MLP neurons of a small language model. Each row is named by its layer, matrix (down: output weights) and neuron, and shows model dimensions 272-527. Each number is 128 + 24 x the weight over its row's rms, rounded and kept within 0 to 255. Numbers have three digits each. A neuron's up and down rows have the sign that makes its largest values positive.
After each neuron's rows, "raises" lists the tokens whose logits its output raises most directly, leaving later layers aside.

L9.down225:125132156134123121096148124115102108124135151128113118108111139174103144078128120121113115118190137119142090142150117114124083116115117120136187132095106132113152144143131126137135138137104120091165161083128154151183133109111153154164133153150140105098147080139156139149137123118148097072108131092136161114115115094147160118150165151109131111112134085099116120115138153117157130139133144102111127145110122119143141141109125155159175164103110134109155155135116127141096109110146112165097137074147181108130168120099134178109161100171142126137108156118133138123106116130136136134145110131144111157100115078157124123088108066138111168137155124124167119140117123139135142101103173129084136141148117107159114144132109169119135124068140129103138154144096117115189127145131154
raises: "our", "ire", "ive", "ew", "ish"

L9.down742:114088124135139100092137104126133122153115110119134105148150082135130104081117143152105130138139156158101129129112102099121114110137145108098109121140112148150088086176139119127150150152145141107187105146106154138125143125089113163132128174107105169106101144158117142128152130117177152128101084111123095121146150100157124152128110155136141120101140153128090111123106076096122153152144100123141101154146137176126136129131131135145125117113126143127145113069168102141109126140126192119145137103137113139151146118185155130090115123116112111099125139159161128091167107113136119103158150100117167106102114108117134094153121142117150153173125137127114107138170140129083146118122135135159115133156111116115116199120120123126129133118137124103152132149083063137145129084092188
raises: " with", "ories", "with", " With", " terms"

L6.down152:117139146163114164142122122131106110109112114127112137153117091082132149127175148140118094086133151109136111137127094089101098142172116120151109117140131149159110117127165145162085136116134150124153110109150139131132117129101111124140111138154148123146095118105115114122102150127132103142160140132161160115148176128173151127139153101145110134135115126141099142123167131138130118150101149108111125126150107086160169096139090120131120140090109147113106134133141122156145153101127111091120155153083170131106130129122100166114120159108142127165132106181106141140102123150132108117114166164132095105097091158120165152085134144166131147143141126097107152117087149131175113136122096105093148099094091095115124121169100116173126126047173135127111162110159084116133108136136168
raises: "See", "Bibliography", " Death", " B", " Film"

L4.down840:161102125128127123123125134151141142099137117136134140124138166169107140142171104124096112107139123134118146162154129116105100125099117155152147093144107109090143136145152085146111101135087111158157125126143131175175144142115113101144119120095105095122113127122121116099131122109078091162204124119115121147100082115098146145132151106169140082134128130134102119120170078119124122155131097106122112135115130131123092182147129081131113113144148146139116130125090134122097143156117167100134111119111115117151110127137156134084106134127135130131113116119115155055103158165129176110157132108121141146150149117121104138144153113105157134138172111172098085113130115131101107130150153115100155112118143120138157085151110140093104124148155157088136133108131106109100143111136172
raises: "odes", "orer", "rator", "od", "aining"

L9.down507:158129121165108115119137100105127152157106151146110095112141122129132103114140141124119127138144110150099073124137120136113147122112117166095105112149145136142090082087142125117120116110144162102122136150086129123098080114116114087114134141142149127159143137125137086120117109157096121106131118110087139106119202123115094109107149190135139140087159115122121107133111153097084143083134112218091087153126134125159142116115122104107130166152178116096105145120102156109131130145180099094108089141117137121134067135154171113107094129124124097155110117166152155139159099101154122131153161124106120110111132103096136111117109113142153104117145094106097125105149098114115126155129149152122153126152118156142144114115112151164111120173134168110153096154133118115115101091121127
raises: "its", "ends", "ged", "ails", "ages"

L9.down189:134109123170144127155138123139167103115169152098092096145093121113131120092139092108139126132127091106139124125170137124131076133119138126122128148105134147153115105158136122129122103142144113137153098129158119107142102128099101147166123137121124134150133103095149181126169149144119129137140104135092122142114103114104164090159123097172151136137122090106143106134159154144101133133130141126151141125085149101096125131123163116116163161113155105144125138121139117184158096093170144138130126126134154147125170149139187087066140113113172087115153116112131143126105118108148139126114120095099160157150134144135144139123126107098139105102116147143163152130101142135072171132164118176139127156106130097163122127086105144123103138104121102082149149133140125131170092147107122
raises: " family", " Species", " genus", " species", " families"

L9.down600:093135120141129127126161123111133160156108152131160154117106155134168114127139104163135172152129129099098105133134121083112131132129137127104186121137084146108134108138125141134117160130109127080116098143145129143134154113140119159160092127121144095137125140124147132166186139134152142129160145118161116166102143114151143148119150119171134138130134194116138111095136142095094169129131127126143153126127113175112148127140154111137090082139100144163116081101104099058089138109122178105112134124133132156094161137138146159161124135157148150148171090114123157139096167132109121131126138124154113106140138128094092127102175137121133134128152098116107101123138133121162124178103065166128141068181136150101167156137147112115080110128136129128114160156104107150094139135116159
raises: " its", " his", " the", " their", " a"

L5.down586:155163081104123126142131107146135100155166151100147097125131148149105109172148128086124114095145146148149116094107172100100107126134119132150149152159123104104122108093144100158060131204115147138078156103086127061125084091122142129123113150111117129096156090118138148141115136156144164130141113098141152143116127114154159114130080135137136114099134106161133144127143143089106134147114146110109121136114159123119121124138106143140136080135131113116126115112121120178125116098118137133141132122146129139128145149128158183147127117158089117085108123145103144160150150127100102136126156097124097142121111143144107121128141094144138148117121118172164128090115133178109084072171112121113147141143136155124127136145104155158102154080096130143148146143160120136154127150171168
raises: "oun", "Career", "Population", "Gls", "',"